Weights of a small transformer language model: vocabulary 6980, untied embeddings.
MLP neurons of a small language model. Each row is named by its layer, matrix (gate and up: input weights; down: output weights) and neuron, and shows model dimensions 0-95. Each number is 128 + 32 x the weight over its row's rms, rounded and kept within 0 to 255. Numbers have three digits each. A neuron's up and down rows have the sign that makes its largest values positive.
After each neuron's rows, "fires in" lists the words (lower case) most often at its 100 highest values on Wikipedia text that the model never trained on.

L8.gate655:124138140100127102119109122125143110120161166105120112159147048162165078098169167159099154108144146077100097114151148135117149141109147113100176117129145100081174120131083101186120161097111136137088218138149192118079164109101110114141130074183105085092138101098166102158121154143188101141
L8.up655:107116116125149174122107125158145185069141132130106141229166019162124173128128110121131104128124078090116187126159103138110107111102121149107143104126115153146106086079140082155094144101112105155093133175159167149154188117172164130114127135149124140107086141109030125117126173150093146166
L8.down655:093134146102169083103099085060143097146166151140141078152125107141118142096128132110018152085145168142126143081150098134063109094127206081145150120147129137109151164159117150143117121148180125120105130148137152082125148087086096121109143150094128123143104159164072195105079086102136126139
fires in: "during", "under", "after", "when", "since", "by"

L2.gate34:164150098143073087054163174156130069179118087142111133157175120112177079094134159137140171091154110125130108120087076161090121053155180113174134139135143085199078140075116092081175098098089111124164145105161132123150114121175174163121120124156145125144132097090108151132103172133143101115
L2.up34:159143104127092109107140115184173068162089049127152151144156116164171142115123176166107123139126176166146128135135133129137103099164143158135117134111127130177098127146179135052150113161095148131129112116122183132151146192213139095169082089158189173139187090103063111091140081106137108191
L2.down34:123146081168148107125117170180146084119049108062060107142156103195141132138120218117110127110138136144129150149076111105119042074143150131127109165078188159156077130133191164025135142161124166107082168111160190180145132158194140156140082117105157178136179111100111136130126109111111102170
fires in: "final", "championship", "event", "present", "test"

L10.gate338:106061116074152119172104069070091088120105131151121108084110153181132135099176157128040163165152097083151101142175126143063189119160138144087145155117196090128087083148107157194126154104145124156123127159108105138130164146117109133210106153150082134131140141135163152204136078075105144168
L10.up338:102142138099168117151113167160150119093138126124142206092132146197061158058145091075073127108125059137132112179158166112073107167151091108108117178122052123128079104176111145078158072089142046111106177201128176166116155106099138161086114132145144149180153135123135096141122152135140089123
L10.down338:104077108190139165119125118121192138106097116151142139152101054093142128110186099136140140196072180191133097123129136119116127084093165126159096138119213131149127195144107144164121120115093180144133181186150172066095109118131074143115123117182128082153149143096199162143137151186101134100
fires in: "after", "from", "by", "for", "during"

L8.gate107:182185127172106139119159116110109110056148086184156120116089112170130133118145123151139159115123143098132154083129156152104109123193123109137193138122194115078125162119123110073124115101122160113109133146143140133140092143178138107075081111107085141095169122093072098065104077100125130131
L8.up107:137145127131132109097125109136090176189142188141092122097069066065093119078136146160126167054185172119120143125115118063127106177042166085190126153145089124126193115094118108166181116163114091091141142102118118115174166176157135152154120098108090218129105159135129098145161102146136098162
L8.down107:140091172155188085061175090162170122118120229081125124116144116061164062138137140106143192109192118172136094110119141081131135136106147114114080150159131154121113118101167110128115119163121131159134136059148086149096157065172131132153123107098069126131116129114125140129117087129123115120
fires in: "most", "in", "top", "the", "of", "among"

L5.gate478:125118130090122090103114132090134112117196059162118125144096118101138123211101125097189164100108147131140151149123172130135160165123113135168161142176108167115103084123148119116117084123112079130138136077129173162180085171099153040096119113148137094149154175139127193111207141094218174129
L5.up478:186129146135158072168149127125124146137123097090053133103151096118177125132111130164066191132186107160175135167075121121165095153195145124169084108114119144109157128135103123144213163099155216108138096129169113172136177147107145098129145139093122131166103135171124102160070127180157117150
L5.down478:122156139119131143169142127097154155121180144153161133161145191120135082073117125167166111070115107143126130076168105139128124142150159089135142101147155089142107109141186134127120152156111164111144059162188087159074090065141095169091097146174099149085154148148149128144183147105133136179
fires in: "may", "should", "will", "mayor", "and", "would"

L2.gate609:185108090151102091090083108130188186112141127121088131143126120176068116125117138136115146129166143120056135140092141149144154179091111081137152137110096175135182149115136064124097067122069104182109137092118117169154141107125115126134148150087141156164091112115169113152136083061048220122
L2.up609:155128083127097111173117121081132164134127111171099078154127152100065144073104135094123130128144142122112179144101190165077125150086146130131150143145044115125140126101094070145139091088070130118060127096151127204112165151139077104145095126108115091134135055123150109122131148151056181131
L2.down609:105113107138077089155131127140113196109145137153085097154115174118068154074107149083171132070144140131146178119092183127124124153138161134128135169148104137106160147126102089136137101086047115131077140129155171149150170139134132098107176173084118113137100074103124120169141081133080204146
fires in: "km", "southern", "south", "eastern", "north", "central"

L4.gate147:141119082120117099158105205105166141117128172163149061204125079098133178086144172143121128152079113143114138131162100142133123133108161135058139124129145131164178090151124138139133150137208121146097088093108146129138114124087138148175134131140139145108117110181169134139126125085158129156
L4.up147:163113107147067077116140178074163128135132158181157090206174131150173091119123158105151098078054115104159095126199131152108118172143129137096128136120151106172111083088134127144140111112141128064107114097126154151123067106079121161156125133168097126166119116116112133194122125103136177104
L4.down147:184178109099112103098152198132121091184139204163140091164113153143150088116127138091138112106126141125164090141155125169191119157150128179104131088107164091154165114104117086104118130179175101103112117119192168164108135098148146111116124130131177098122102060186101135183156152130117121163
fires in: "democratic", "republican", "party", "raed", "red", "defense"

L5.gate500:102131154103159149114096104203116140179129121148115101108144097118059128144162093089073146092116104085051158155095126155083095130121092070131167129202112106098127141149113109137090059081071103204067170071169146141154188108115100147154121096108143133145092175113104087107166099092119076037
L5.up500:090116129109125119106167176100131119170137164095130157139076067108148146067178102092079133127181086109143174121162076113145091135133120173124114062106137089084087166123184123077124192111119157131067130134105078140128138090171139142139152106097125178098167111094165140162138058082149148151
L5.down500:161139130124159134146135109140101131201138154104103180136146121069147197036173099109123149154161155096100108115133145150148132128095120137178106120128151096116110164174149092130149130125095113124079119153189150108125135066132157141115138075184105176147103100128067123135166143137168092089
fires in: "be", "were", "been", "also"

L2.gate60:118130143110133194091128086152100059112175165114151153177118161169137123126125112139063084141143129149126131173090105110113138148052144079196143111147201082159124174138137166109126135146110095158178150148097123121141138198199134128098105220093166111156098090111117161123145103153058091072
L2.up60:096171163085093151126124092114091070108139105127149141111087135178130053105168076138135132116098118187105117204068147120165128111060143089142171135147147098114106127139173144138149088158077061144131129138124114171124111117143132175120142170119126160172053135137143140123100084119072141088
L2.down60:140127112078195226131083156144119084131100122120156132181119146188161126069129141162123133132120119085187178171093146131121109073098165132112134127151112137151112144131118141081155205161140155147121102160191088152182107129150140092075110144105133138143091079109133172210131091147122131093
fires in: "and", "0"

L10.gate162:061086139065143117080105059127104117137129136136118119083103143085150171146142105075082158123072124138092179113121126193160085129164103133092050122084142102097229157137149102137107153133125155143144113148122153121152150142191119152100153101087098142124108182101130126110077114114128184084
L10.up162:090121090099127100142153121135079134104080090087108110132080098082076117131133176132123077110178116138149131087121098053106135142101136120121140142107162067064131104220120115053131186134170086090121163109142151069161094172148170100081091176133143169171141143155174046189131100110084139155
L10.down162:136097135050175120154115172120050101128096100123140120145135132080094096141127111147128109139157124089147113114129159111126135120162126100134114174131120133120178100131126106129132121110164121140069147061083195090125106088093150124098132212091129121145166134183131147165153160099143067228
fires in: "two", "many", "of", "several", "few", "three"

L2.gate436:142145162064125094078098084124129104136108099131125123136093138106169090132079161121146145112121189136136171165167044081157079056141085131136149109099144122160143117071188163096054087135144121131175149175090088099128143128167178121089189117173149095196151113090097103101148124174140093179
L2.up436:085116130106135120155114130137160057116118134141168123118093117092186162152087153106088169155096149133136151143169080084114107063166095177145124104112155109215166100063195144130069106110156150147146154132110112069097158134187182124124197139149124116195146094135111182076151099166151101165
L2.down436:119071115133174140195131122150204099143099151102143178157106136135126119208146134143120138135106121141126172117162100140100151079147104153121135144086120071145180129128192158136091115154092125113145147086180152094177140164172190123116196093113117057130117109120143135102136128164130138207
fires in: "championship", "cup", "title", "final", "christmas", "this"

L2.gate665:138151150120177161091156066129155121163152086155192138131080115190073088154089172170094086095125101166203118136198123085125082093087122099187119123139136090182099133147121139155102113128137135136183131119155125120138168146143169078121109117151105091151073114138134164165120136118093100119
L2.up665:140060122105163136081143150089158126128129080144159172154095110180076151097153131133104058126140109134160104141127085157063093106165138132109092106167131093102122098145140087097106093182130174125132110087092144106121170178085103110107118111119137150138164157127189146125108093116131186126
L2.down665:135225152130216161127157093157139142153132148130138097114134123142120084127121173155150163130146143122139171164161186046165127110102085070178159153135124129151079213144081163199123120092113106131183104169165127115126100075181173138122126147146130122144104085140084126176155134120099075119
fires in: "the", "and", "during"

L2.gate693:159086140158114131154093087103092126077136103160095138090193128081129124099103147140120095183152163107102161112110066166074131130084186115192148123131148131147184125133119118137111105169066151129164147064072091178128143147150174162123130162104129124205167113097129155081139118150116099119
L2.up693:158095128144102111159088119084092136087128096160113112124195110068118114120122149107112109187120170139087174139089089150093108129089186126165127136122146153151179158120135104142113098141066114160168147096089099208104159156103160142102100157096135132219170162083141170098159135125092119123
L2.down693:116128114149126088152108111121157132112170139130107072072167167095105153155130188102108108171184153122138147123150124131073141158155125091137130152117158138122135161148090113097131042203095100116158163065108129155051083152175123155107126124145096143195052102080093140123107079178138119173
fires in: "east", "west", "southern", "north", "south", "eastern"

L3.gate651:111132113121078104149101163191120137210110192095108177163097143091137141073177129130157149174155123120163129111103133163154137143132118092153087191140132106111166118163113133116114094107151176124096116124146116171087073120142113145138162089131168168128154168017196145122097112147107141100
L3.up651:136135158110082089122128131157144134120103163100104111117122124175121086088188105079156084165143076142111123141103141171149115132212130118175157131122192159135158090119110093091080175122105150110118044113165178092084129140145162174103133125144146157131165134044102116124098075228162179171
L3.down651:143154153145139155109106145172138159137129128090112167185118126096076089061189111115135177157219133072148119107116105116137146106124126109195087135092131106129129142155142079152112128108087139104122019104157096061150085125172126104132122115159104138095157100084124110100112131185075089158
fires in: "be", "as", "been", "being"

L3.gate464:146152113149067099169140087081102115133200134157193131106141117158116120112061101075088136054130121096142106134132104102127167095171152156136105124138142142130131121123189096145164097131160127175116149115103142141144092124128114117119139041129135100114151155041191163115134176158130112105
L3.up464:169157115146097091178127111131149151154184111121157133140131144124135162094109148136112158079049130148179118112174098114173076127183145116143116109119107128149046165112115134096179127116152122102180108120159104150103163084130082142097182109075117162178108161114167136161080106152106095186
L3.down464:148138101165082103128124101066195187121164092090160091144179129119091131106076099086102158094066097177154147120209115106156117108157171081151120191111130116173142140148182146069168146089154128121140128128186119072165102135143155170130108103145110148127128138158096179139131143118135086190
fires in: "per", "may", "mayor", "or", "percentage", "peru"

L10.gate560:104130165116095126134136183109079182130202124144136175100088120152044160103124118149108115123115098170142142136159116143167119127157106124076137121084126160126096094096096110156142041101148155108182142186161163128198180152105138122068170094091176152131077116144169127144097161119144133128
L10.up560:088141064162086058111157102137107093136097126124114139187149091079142144099148170131105079125150080134114116101055111126128130146084084147133140124117182150158221093083138207157149170056195124118104140130090168118164137114160069099143075194098131126099098151124140207100101093113131117117
L10.down560:150124158099193131123137113141075112134110114140116067168085135172133107131097114165129149111180142076117139109114123130097091167144152145086179114150131146120179157169069141101073160157091108117119086055120157093133125163108155057115104122089156126111124169113134172121125119178169158143
fires in: "the", "of", "his", "these", "two", "several"

L6.gate307:086101183044088109120137161140099126135107100123177153058149136162148197116120154102104076072123101129154120093129120092160096130166172093092116126094121141090125125131190127146166103103153158140126083138097159115162158123107174105152175097123180157172134132139144098083091151081046171129
L6.up307:045088067139086087112076110173144114174122193162095152188093090105147105105169185093093129195107143106103171190097122113130097140135128111161161109067150187135139135138151119148100116122111140090105130156167138148073224109217145099091147069155112158148082123175110127125096149133099136163
L6.down307:112132130139185085124135081116060139143110101082121095138097095095111169137110077106159119161129037158064113104148125155181165168122119121178107114112149167098158091116167122115111127069139103083106176142121152081142118084150107130080136115112179135143100118132114121116099105152102120163
fires in: "two", "of", "several", "three", "six", "twelve"

L11.gate26:081109167177140166149096112096156090093059166111098117122101129115180144080094186099134104134110169180161082043128146120081115152135157154080120181145132103081136158154161123147078136129165136067148174163135121112111130155152167146164147207048136128163150119125201160141129141093081123131
L11.up26:140090110118100100081088083039197144153099113093179136107131131126113078067126108109096124158070127167063096197156118082078126163125122103123141148136168102059090103168187122062079108105169076151134152192180086138160118133174126154067075091114134099114089163157106127138055115095123107151
L11.down26:141141136116159160124155124160057096135151161134064131108094136142087138139137074164130129091079129137111183136063141146164128132157102161196152108054098118176136083129087122137194188103114138096114103117102142109161101095021054118135110103169155188123142136182095156178106162134174138146
fires in: "by", "of", "on", "for"

L2.gate261:128129113104141115155122135065147124139146160132133159122079199108172123113240142151067195113126058108084105150152086125104130184125070099095167130074164149171083117099158102131171151117128085163110135096195092107099140139129107142069170147103117172160060138110199164107127165172128096050
L2.up261:109101083128120094073186104134122201167101133119162142140152145120168166117110134166150125182132161115170150127097160098154104098119148135107068128139083172131094144112130166094062046174130103112129098151124100167114096080137131144092122110132157116190105069096127138149112187122079058121
L2.down261:094127078075107116063154137105128186114112157177104107097054159133137159043125140144147128163136155125086149114178128157057092113103137138107126130109110098124170163106091103106146150125121134092138082164139090128104151064173099107074131144130124153179132020131118119134146151139099134150
fires in: "club", "band", "team", "season", "made"